Weights of a small GPT-style language model, trained from scratch on English Wikipedia.
Training: a variant of Muon for these matrices, 468M tokens, 7140 steps.
MLP neurons of a small language model. Each row is named by its layer, matrix (up: input weights; down: output weights) and neuron, and shows model dimensions 32-127. Each number is 50 + 15 x the weight over its row's rms, rounded and kept within 0 to 99.
After each neuron's rows is what it responds to, as a language model described it from the Wikipedia text at the highest values.

L3.up572:40 51 41 50 60 91 55 46 58 31 41 81 62 53 50 60 64 74 58 43 78 68 27 34 50 57 71 67 20 52 63 42 43 63 39 55 08 77 59 55 19 63 42 37 58 34 51 59 40 59 45 47 56 44 38 49 42 59 43 51 47 24 48 68 80 32 52 61 56 57 30 47 40 31 41 44 32 66 45 61 59 36 55 74 26 31 57 56 66 61 27 45 42 41 39 68
L3.down572:45 59 50 52 50 57 30 60 30 30 80 67 71 53 61 67 70 33 40 58 40 57 80 56 59 73 61 36 69 50 36 47 37 76 40 75 76 51 44 27 53 25 55 73 39 71 58 50 72 67 51 39 50 51 52 65 25 27 63 45 34 63 44 42 48 33 55 45 80 60 49 68 48 54 60 41 85 49 67 38 34 35 46 39 36 54 50 48 39 42 35 52 58 53 55 53
Description: Mid-word continuation pieces

L3.up20:48 57 30 61 34 30 50 23 68 32 57 53 54 53 79 58 33 63 50 84 71 39 55 53 68 18 71 68 54 53 31 41 51 23 47 52 56 62 55 40 54 48 46 48 54 52 78 47 46 23 56 64 46 58 25 41 68 64 46 41 70 65 48 40 62 68 62 76 53 74 44 49 34 45 41 76 45 51 67 51 46 62 44 44 44 74 60 17 63 72 48 48 67 43 51 70
L3.down20:69 25 88 33 59 68 36 80 37 50 23 30 51 66 18 66 45 56 43 36 55 86 44 42 38 62 23 55 39 39 48 50 58 59 41 65 31 33 57 44 43 27 64 44 47 42 38 48 62 67 47 37 45 39 50 62 52 62 60 91 20 24 43 53 41 55 35 46 51 69 34 57 74 59 52 35 49 39 51 20 77 67 62 14 55 39 39 76 35 35 50 65 38 55 26 36
Description: Mid-word continuation pieces

L3.up850:60 83 13 43 39 72 60 33 37 64 36 69 60 35 40 49 80 64 42 36 57 79 52 42 46 73 68 56 69 58 61 47 79 41 51 43 50 67 40 49 83 53 37 27 53 17 63 47 52 52 36 53 20 51 66 59 57 36 77 48 38 64 36 63 51 36 57 44 41 44 56 61 40 42 43 41 33 43 38 28 28 71 61 41 36 37 79 56 52 45 77 72 53 70 51 51
L3.down850:50 40 57 18 44 70 36 53 44 35 52 59 56 58 43 42 68 42 31 40 58 59 56 60 45 41 38 48 19 45 59 46 60 57 68 65 32 68 35 31 50 42 36 34 11 42 61 47 42 36 39 55 23 42 40 28 55 70 33 31 30 52 69 60 59 76 59 44 37 64 19 53 57 46 33 23 62 67 42 44 21 54 46 60 25 60 51 38 31 37 58 50 19 47 73 22
Description: Mid-word fragment after short prefix

L2.up42:59 48 44 49 51 56 58 73 54 78 45 70 53 35 69 69 60 54 51 58 61 67 54 42 15 41 57 64 54 42 35 50 27 48 54 71 51 50 21 25 32 14 39 40 63 59 93 58 69 27 50 38 55 52 59 37 35 36 45 61 90 59 28 58 24 66 52 65 46 75 64 41 63 51 28 37 59 61 73 56 69 32 70 28 30 45 52 78 52 48 40 40 67 26 99 59
L2.down42:51 27 52 28 48 76 68 59 68 32 54 33 52 53 28 39 53 49 47 57 44 36 71 56 31 35 60 46 57 37 01 47 31 68 27 31 69 54 52 56 76 43 46 41 18 44 84 60 50 54 44 02 47 42 47 18 45 34 65 57 40 66 52 70 63 42 35 42 71 51 48 51 60 21 36 54 37 77 18 83 44 64 56 42 64 76 69 55 66 33 58 29 44 53 70 56
Description: Mid-word vowel-consonant fragments

L2.up501:55 46 61 40 46 50 79 65 43 35 48 73 50 12 46 41 29 64 49 56 72 67 42 65 45 57 41 52 52 72 58 65 39 39 80 44 69 42 48 68 46 33 69 57 44 69 89 44 61 63 61 30 73 77 55 41 31 66 20 57 56 61 61 32 28 70 31 55 31 57 42 53 49 51 45 31 60 47 33 60 19 50 28 43 32 54 43 15 68 81 66 63 22 81 62 49
L2.down501:22 31 51 33 65 40 36 35 56 53 53 89 65 42 32 38 49 58 64 46 39 32 32 61 47 60 83 62 43 26 73 35 36 61 40 78 65 80 30 55 21 52 47 44 64 35 45 33 50 34 50 39 30 25 60 52 64 37 55 65 59 49 60 38 63 73 38 54 55 40 43 64 39 48 25 68 56 58 45 73 38 29 55 41 36 42 35 65 22 40 57 40 26 33 37 47
Description: Mid-word fragments, esp. "pp"

L3.up343:48 70 80 67 43 87 34 53 35 57 68 44 67 51 45 17 56 55 63 59 55 60 40 41 68 47 55 38 39 24 51 41 27 43 06 71 52 44 50 47 53 15 42 43 70 65 71 40 70 52 43 52 40 55 45 44 45 36 48 48 51 44 67 51 33 80 48 36 36 59 28 65 21 48 36 41 53 59 50 47 35 80 17 53 68 61 36 60 03 39 64 36 53 41 39 53
L3.down343:64 28 36 55 55 54 52 47 63 49 65 51 63 29 65 77 49 59 48 46 61 79 44 45 50 53 48 63 48 57 69 63 45 62 79 54 23 62 40 60 51 67 51 66 50 31 38 32 49 85 61 44 66 68 58 39 55 43 56 65 25 54 68 47 53 22 62 58 29 74 81 37 49 56 63 56 42 45 49 62 58 54 49 59 57 61 41 62 73 64 54 68 54 42 31 29
Description: Word-completing subword pieces

L6.up619:54 52 40 67 50 64 50 63 21 52 33 69 75 50 40 37 36 84 28 26 33 54 48 53 29 47 84 44 36 23 71 49 72 81 45 42 33 63 56 48 59 61 35 59 51 46 78 40 49 36 67 34 62 34 51 65 34 48 48 58 37 37 49 62 72 47 49 51 46 13 66 54 33 49 32 60 51 59 75 59 78 32 48 32 31 56 61 56 44 40 65 53 60 86 67 41
L6.down619:38 74 42 28 39 49 48 42 76 39 48 65 54 49 31 70 42 29 36 62 63 52 61 53 70 32 50 72 54 66 33 54 72 49 50 51 41 59 40 45 43 53 36 49 27 79 53 57 34 51 45 52 61 75 43 46 64 54 60 60 43 47 40 38 37 43 48 50 72 77 50 48 42 47 34 64 59 55 50 23 49 44 38 37 89 45 44 50 26 74 38 36 77 67 32 57
Description: Mid-word continuation pieces

L2.up52:53 43 60 27 22 49 67 31 40 38 54 40 56 29 53 50 63 55 44 50 49 22 71 32 49 78 42 44 62 39 46 61 68 49 74 41 72 56 56 67 60 50 31 41 17 79 55 43 70 54 26 52 64 63 82 31 48 41 42 53 72 60 56 77 22 32 51 63 38 56 62 43 72 70 32 45 56 40 46 56 37 62 52 52 48 67 70 56 38 37 58 50 36 25 56 68
L2.down52:47 39 44 54 64 70 64 44 33 40 36 36 53 61 66 47 60 48 51 57 61 61 34 49 06 25 57 85 35 57 58 64 46 59 26 74 62 49 31 40 47 50 64 34 64 02 42 31 54 50 68 54 19 31 38 61 46 69 37 55 16 55 49 42 56 53 60 61 48 40 14 55 46 32 49 40 40 54 66 43 36 39 27 60 46 57 45 43 43 79 63 55 55 65 51 40
Description: Word-completing final pieces

L3.up327:62 65 53 51 55 49 48 72 22 36 91 56 33 51 58 47 58 56 47 30 41 55 24 68 71 49 61 41 66 35 63 56 50 33 66 60 39 50 58 45 35 64 59 31 62 62 48 37 55 65 51 70 38 60 23 30 60 52 47 52 46 54 90 34 43 72 34 47 77 41 73 46 56 54 16 54 39 39 42 62 46 44 57 44 54 63 49 70 50 44 58 51 20 63 37 44
L3.down327:40 45 61 24 45 55 51 22 62 58 42 50 48 60 62 39 31 43 58 52 41 61 80 37 55 42 60 46 27 69 29 27 49 57 22 34 53 61 41 58 49 47 42 63 51 78 70 54 28 43 68 31 54 40 53 52 63 47 48 45 57 72 34 66 38 48 67 41 32 48 33 50 29 22 78 46 41 67 30 51 51 44 26 74 62 35 29 39 53 60 44 38 76 31 82 77
Description: Word-completing subword pieces

L2.up495:58 42 57 51 06 69 55 56 16 16 85 60 42 60 50 51 73 74 45 99 51 46 42 48 52 52 29 50 61 37 45 71 33 54 41 39 78 35 49 72 32 44 47 79 31 49 49 44 28 56 43 48 44 45 23 32 54 67 63 41 47 50 67 34 62 45 73 56 27 45 44 49 39 62 48 46 61 35 66 59 48 59 42 40 49 79 60 53 20 50 46 48 38 63 68 65
L2.down495:50 44 58 62 47 53 38 40 31 64 65 72 47 28 46 61 45 53 80 52 65 53 53 80 58 46 51 29 54 68 51 48 65 18 58 44 26 50 42 51 44 82 71 43 59 24 44 42 53 57 42 63 60 50 52 47 55 39 11 51 67 51 61 68 59 52 56 26 79 47 43 42 59 51 57 45 58 53 36 55 26 47 61 38 82 40 49 56 39 36 67 68 29 47 27 55
Description: Word-completing suffix pieces

L6.up798:51 70 65 26 55 25 65 33 56 51 45 52 56 59 50 18 42 60 54 70 50 45 82 26 36 51 75 45 58 52 42 49 37 30 48 56 83 52 31 28 46 65 60 69 92 70 21 71 35 69 43 55 45 61 54 31 81 75 53 69 52 62 36 62 61 56 48 54 55 76 63 40 33 48 27 69 36 45 75 56 51 77 59 24 39 63 59 55 27 60 53 36 44 30 82 67
L6.down798:43 52 59 40 64 36 67 32 68 69 39 63 68 28 55 59 72 69 78 51 69 55 39 67 29 55 71 76 48 74 43 36 35 48 45 33 40 44 45 22 50 43 51 83 66 42 21 39 53 19 41 33 32 54 40 65 54 68 56 49 45 27 54 59 62 47 50 73 43 58 40 69 35 65 37 55 39 61 51 29 39 81 48 37 49 68 22 72 16 53 28 30 48 50 81 79
Description: Past-tense verb endings

L3.up757:68 64 82 57 54 58 61 67 43 59 41 57 55 59 39 54 49 51 55 44 49 53 64 38 55 55 37 80 67 32 57 68 38 31 26 53 85 54 45 69 64 44 51 47 58 38 84 67 64 29 51 38 38 63 88 38 23 53 33 74 80 79 47 55 69 58 42 50 61 76 51 63 26 62 75 31 28 45 50 74 48 66 41 33 52 71 65 35 49 27 36 31 49 71 68 22
L3.down757:59 46 29 59 41 19 37 51 66 77 29 65 60 47 11 62 43 80 53 30 52 48 60 41 51 59 45 36 40 49 58 53 27 50 38 44 60 41 33 72 55 50 38 62 40 72 72 63 42 38 36 65 62 52 36 51 60 29 72 35 38 64 66 46 57 55 60 35 38 57 27 48 49 86 61 40 54 48 63 38 53 37 55 23 54 68 69 57 46 74 34 52 58 67 19 32
Description: Mid-word fragments, especially "up"

L6.up493:61 55 56 68 35 55 67 66 74 65 51 55 46 59 48 25 47 65 61 48 39 27 41 33 39 35 36 39 29 22 66 61 63 52 34 44 53 25 30 70 37 45 84 46 55 06 30 53 55 44 45 51 40 72 54 68 61 46 65 55 55 44 50 36 66 65 45 38 67 63 74 44 72 58 55 74 64 61 61 48 36 39 50 43 30 80 57 33 60 60 52 64 78 55 42 46
L6.down493:35 25 46 43 44 42 34 58 56 38 43 53 54 37 41 86 34 61 25 54 58 48 58 55 47 40 54 51 58 69 50 38 49 43 34 56 58 57 29 18 37 40 41 23 25 68 41 50 48 56 54 45 73 32 65 37 65 72 39 71 61 60 40 56 36 50 52 40 12 51 46 64 21 61 35 62 61 62 46 64 69 53 34 46 66 42 77 66 40 65 52 28 42 41 44 45
Description: Mid-word continuation pieces

L3.up745:66 45 64 33 34 67 33 52 36 63 50 19 49 73 79 58 50 79 63 49 40 52 58 32 64 56 48 35 55 45 20 36 28 54 32 70 44 38 38 58 71 38 78 46 42 41 64 66 54 51 43 25 54 59 29 58 61 33 22 50 50 38 43 63 37 59 60 65 40 54 36 39 56 45 69 42 45 50 33 14 34 58 76 39 60 29 22 53 21 39 61 50 48 48 85 31
L3.down745:41 55 27 34 58 33 54 43 48 29 70 67 76 48 36 55 67 30 46 51 62 63 47 64 62 36 20 60 34 41 62 91 54 09 75 54 58 65 47 76 42 65 41 37 51 45 29 59 32 57 67 56 32 35 63 50 41 32 53 59 66 43 53 52 59 66 41 22 45 43 63 33 64 50 64 49 26 45 29 54 40 70 35 60 55 55 60 56 72 57 46 43 71 38 54 78
Description: Mid-word vowel-consonant pieces

L6.up149:43 39 62 48 66 29 59 57 42 60 78 52 66 49 60 38 67 52 55 50 57 65 69 38 33 40 66 07 50 28 47 74 57 38 41 45 18 43 38 33 43 59 52 52 43 60 68 53 52 46 14 38 33 62 38 62 37 45 21 39 64 14 71 62 73 60 36 41 33 50 50 34 59 59 58 29 29 52 53 65 49 80 50 68 60 32 40 47 36 55 53 37 54 67 49 63
L6.down149:60 52 22 61 67 46 48 61 39 36 51 52 42 66 69 69 50 55 46 54 14 53 66 61 75 75 63 75 47 53 29 32 41 50 72 32 69 49 48 64 74 53 53 37 47 08 37 51 37 72 73 72 51 36 44 21 55 53 44 70 57 64 40 52 39 32 52 51 39 61 41 49 33 62 41 67 55 60 52 57 66 55 53 47 26 56 35 65 69 47 60 54 08 39 31 48
Description: Word-completing final fragments

L6.up556:48 39 45 53 57 51 61 09 36 47 59 80 51 85 39 49 65 55 55 54 61 52 46 48 64 73 59 46 71 58 32 49 57 48 70 41 69 53 51 35 48 51 76 42 44 54 44 33 61 59 55 56 35 42 52 46 38 53 64 34 83 52 58 73 46 46 45 41 44 77 64 54 54 59 54 34 38 43 34 66 18 59 38 34 37 66 35 73 57 43 26 58 51 43 48 41
L6.down556:35 28 32 65 49 78 33 67 22 53 42 67 66 52 58 32 31 48 46 62 90 43 32 44 56 28 37 92 62 47 32 42 34 71 55 53 55 70 48 52 60 60 55 51 45 50 39 37 54 71 55 44 16 34 54 75 53 53 73 54 66 63 57 29 26 61 41 53 72 68 48 54 46 54 61 61 61 38 54 41 63 59 59 04 40 33 42 43 44 46 58 31 73 62 66 55
Description: Split word continuations

L2.up439:53 50 83 61 24 43 52 38 42 46 85 54 56 56 59 67 23 70 75 53 54 23 14 39 67 61 66 46 61 38 52 64 46 57 51 39 79 76 55 35 59 68 44 51 56 85 66 37 46 56 33 71 49 69 25 36 47 54 46 70 32 46 59 45 45 35 65 45 65 65 29 32 63 58 60 29 00 44 59 67 63 51 36 33 26 61 75 54 25 63 66 52 29 43 22 44
L2.down439:68 65 45 54 42 30 48 12 50 86 55 43 49 54 62 57 64 49 69 48 53 55 41 85 28 34 41 41 43 61 89 34 55 58 37 64 65 73 69 60 76 67 36 51 48 31 37 35 63 54 53 38 62 35 67 46 49 72 26 36 46 61 57 57 38 28 43 33 71 30 52 26 31 31 53 63 36 77 44 65 43 33 49 60 34 78 59 69 26 70 49 42 73 58 54 50
Description: Closing quotes after titles

L2.up121:33 78 66 41 46 48 24 67 58 72 82 50 57 57 80 42 42 63 49 46 33 43 36 49 36 67 35 52 25 47 47 30 65 39 45 44 55 62 51 27 50 54 49 63 74 46 52 44 59 29 52 39 70 70 67 49 20 37 93 42 37 54 44 39 57 53 41 60 45 55 45 83 64 61 34 53 45 58 43 41 42 47 73 61 45 65 33 48 68 45 49 50 34 62 63 28
L2.down121:27 48 50 63 60 47 44 54 25 58 54 57 56 69 65 22 60 43 61 45 23 33 62 24 58 61 30 49 77 49 14 11 52 50 58 37 39 43 43 62 36 31 35 60 29 43 47 57 42 62 20 28 76 48 71 49 72 53 33 62 65 47 31 38 37 65 34 70 44 48 62 64 53 48 74 28 54 68 46 50 50 76 82 54 55 66 60 61 70 85 68 57 51 56 45 48
Description: Mid-word fragments after initial letters

L3.up882:69 00 47 66 41 55 50 32 36 63 43 79 38 33 56 49 86 49 58 75 43 50 79 47 65 59 53 52 41 57 81 57 65 74 33 73 52 33 32 62 43 56 53 46 42 21 53 51 34 41 62 57 56 32 88 50 59 36 31 77 44 53 41 44 63 51 32 48 42 52 70 56 62 45 41 42 57 58 51 65 39 55 69 25 45 58 50 37 61 70 44 50 55 68 63 66
L3.down882:34 69 53 37 81 26 55 41 64 42 62 77 56 63 46 48 54 71 45 03 49 43 30 60 42 48 64 64 54 64 37 68 51 56 45 50 46 36 39 47 61 29 47 39 55 56 31 62 64 50 52 42 48 80 24 46 44 82 55 38 43 73 51 48 34 67 78 86 32 57 24 25 59 61 41 57 43 45 42 54 32 23 40 73 60 38 40 49 48 50 55 36 26 43 22 45
Description: Mid-word fragment completions

L3.up755:28 65 65 90 41 61 52 65 39 66 25 62 47 55 43 43 44 10 61 58 44 68 56 50 28 48 41 62 40 64 49 44 64 58 08 71 38 61 55 42 21 37 50 48 58 40 62 27 75 59 27 41 43 77 59 00 49 64 61 35 64 71 48 34 50 36 72 77 71 56 54 67 54 47 28 70 37 33 42 31 45 22 59 49 52 60 32 55 59 20 44 47 57 56 37 35
L3.down755:52 43 30 41 53 47 77 60 67 30 60 68 52 58 51 53 62 70 57 57 53 54 60 54 46 79 38 29 53 46 50 64 41 65 28 77 63 64 52 37 57 59 15 42 56 06 63 66 39 52 59 28 45 44 59 40 57 46 64 68 16 40 61 48 58 74 49 54 53 62 52 69 50 72 28 68 54 40 39 66 67 40 50 32 59 59 22 71 47 47 36 43 55 56 39 27
Description: Word-continuation fragments

L6.up588:61 50 67 43 28 46 71 43 47 66 73 56 56 32 61 43 47 66 42 57 52 72 47 54 47 57 30 36 50 55 66 62 59 54 56 40 50 41 36 45 61 39 39 54 31 37 55 52 59 36 73 47 42 69 47 41 23 64 59 60 52 40 35 41 70 68 67 68 53 23 55 41 56 50 51 46 17 33 72 50 60 54 60 30 42 35 44 43 62 55 42 49 55 36 67 65
L6.down588:44 69 40 80 53 74 44 49 45 39 66 47 51 73 46 35 58 42 65 46 38 49 71 58 62 60 44 83 52 58 73 68 27 66 41 38 71 60 49 56 55 56 58 35 55 50 66 60 39 72 66 53 63 53 42 62 37 21 56 00 65 75 40 41 35 46 43 59 30 34 56 52 52 47 53 83 36 73 27 66 42 57 57 61 37 59 64 49 59 37 51 65 35 33 40 43
Description: Word-completing final pieces

L2.up528:35 52 46 52 36 53 63 44 28 25 80 94 34 51 59 43 25 52 67 46 45 38 63 51 41 44 64 52 47 49 62 41 67 26 48 63 45 47 50 69 47 50 45 57 49 27 44 51 40 18 90 40 69 66 56 45 44 48 39 55 50 38 12 36 41 48 49 53 67 65 37 80 42 52 41 46 49 62 50 67 28 42 49 28 51 61 47 77 41 44 62 74 32 41 69 69
L2.down528:29 20 51 27 75 50 47 63 55 87 52 32 52 55 13 27 44 30 65 81 65 42 39 33 56 55 47 51 25 53 69 45 48 74 79 72 50 44 80 57 34 57 50 49 62 71 24 30 49 43 37 30 16 18 34 57 51 62 38 42 63 79 60 62 67 54 68 55 44 64 50 43 59 60 50 53 45 36 65 41 69 35 40 53 38 47 42 37 36 75 42 63 38 74 48 52
Description: Mid-word continuation pieces

L2.up323:53 35 54 58 73 64 25 64 46 58 44 50 71 21 47 54 52 59 55 45 57 69 32 43 69 72 36 44 44 50 51 48 42 56 37 66 75 49 68 74 43 75 41 50 45 41 82 53 46 63 34 44 21 39 43 63 48 61 26 49 37 64 67 46 48 55 41 49 51 66 33 64 43 20 49 55 57 46 35 22 59 37 50 43 42 33 63 40 54 40 48 50 59 64 47 30
L2.down323:26 60 70 32 46 58 74 48 71 43 33 56 52 56 31 29 59 36 42 68 44 52 82 63 39 44 57 59 47 25 38 67 57 57 84 40 37 32 49 47 50 53 76 40 33 42 62 60 43 52 37 69 46 68 46 28 51 20 81 42 34 46 27 51 46 49 49 51 37 07 79 36 72 52 30 58 52 47 70 49 25 53 62 34 54 53 54 55 32 43 48 45 31 50 34 51
Description: Mid-word "ain" pieces

L3.up315:58 84 50 55 57 69 77 51 40 58 51 51 35 49 36 72 61 45 57 24 32 77 47 35 56 68 41 51 47 55 50 54 51 49 40 56 63 78 31 73 68 55 40 37 47 53 82 43 30 61 26 51 34 49 53 60 76 70 67 71 50 49 28 48 59 11 57 82 59 40 49 62 35 59 55 41 46 31 29 71 70 20 72 53 39 30 61 67 28 58 58 40 39 51 22 47
L3.down315:61 36 41 05 56 48 34 79 60 49 52 49 65 51 51 60 41 56 50 59 67 63 42 47 40 48 47 49 44 42 44 30 89 56 41 53 26 32 72 52 49 48 52 69 57 49 49 23 20 56 40 47 68 75 22 63 29 70 49 59 50 31 36 59 64 58 48 45 20 61 49 40 90 42 46 15 22 46 38 26 51 30 30 62 33 27 31 57 37 49 68 41 85 55 56 76
Description: Mid-word continuation fragments

L2.up64:07 64 53 45 44 18 35 45 47 44 49 45 48 34 46 62 41 33 71 61 36 62 37 07 43 29 51 63 37 61 51 44 69 36 67 68 60 77 45 46 59 44 27 56 18 45 52 38 39 28 63 30 38 53 38 37 65 46 71 53 47 76 45 45 60 50 61 66 74 67 67 62 55 74 50 35 46 30 45 27 45 34 55 30 48 58 42 57 48 39 61 26 54 49 42 47
L2.down64:21 30 56 71 48 52 60 55 38 27 09 57 36 40 32 48 62 57 68 62 33 88 22 61 26 84 51 38 41 50 90 32 48 44 42 37 41 44 51 39 50 57 16 46 58 42 80 51 55 56 80 36 38 65 51 64 57 26 66 84 65 51 71 63 34 62 40 66 64 36 30 41 54 49 61 39 30 61 30 50 54 36 45 30 43 54 41 59 53 46 44 68 46 76 48 46
Description: Second word piece

L6.up495:34 42 61 35 82 77 79 51 48 83 37 46 49 41 72 77 59 64 31 60 43 83 30 51 47 52 57 45 66 54 32 18 30 42 32 55 45 36 61 41 55 44 40 36 55 41 78 40 56 21 43 27 51 42 63 55 57 53 42 62 68 55 36 70 43 45 30 40 48 61 68 51 84 53 68 30 65 31 43 31 43 42 61 25 58 43 56 73 72 71 59 38 61 32 62 77
L6.down495:41 52 63 77 53 37 38 61 66 55 75 66 68 26 56 49 42 61 86 28 39 51 53 84 56 36 14 79 54 49 41 74 26 43 45 45 60 51 35 59 43 77 43 42 53 57 59 54 65 50 47 38 38 67 60 45 72 65 67 52 63 47 56 37 79 53 77 50 29 60 31 32 50 48 53 45 22 37 27 47 64 57 45 84 39 52 44 38 37 80 29 36 58 55 42 47
Description: Mid-word vowel fragments

L6.up687:33 47 69 55 50 66 62 69 38 75 45 47 58 41 62 41 82 53 73 42 47 64 62 45 70 51 66 66 50 49 27 49 63 50 37 52 13 42 46 43 27 57 62 67 51 47 37 61 45 71 32 82 35 57 55 29 47 66 53 52 64 19 60 39 46 85 36 46 35 54 50 23 45 75 33 41 60 45 49 43 29 45 61 36 60 66 86 65 64 52 55 44 59 36 51 74
L6.down687:62 26 43 83 66 63 78 54 50 63 67 49 55 55 20 48 30 31 31 54 63 49 66 43 61 36 57 78 59 56 58 47 60 15 52 40 49 77 36 66 70 49 38 45 34 48 67 28 20 37 48 44 68 57 36 70 44 30 31 25 53 43 50 45 24 38 34 67 50 40 36 59 87 49 53 60 42 53 67 40 23 47 43 49 71 56 44 55 43 56 48 37 42 55 42 43
Description: Place-name final pieces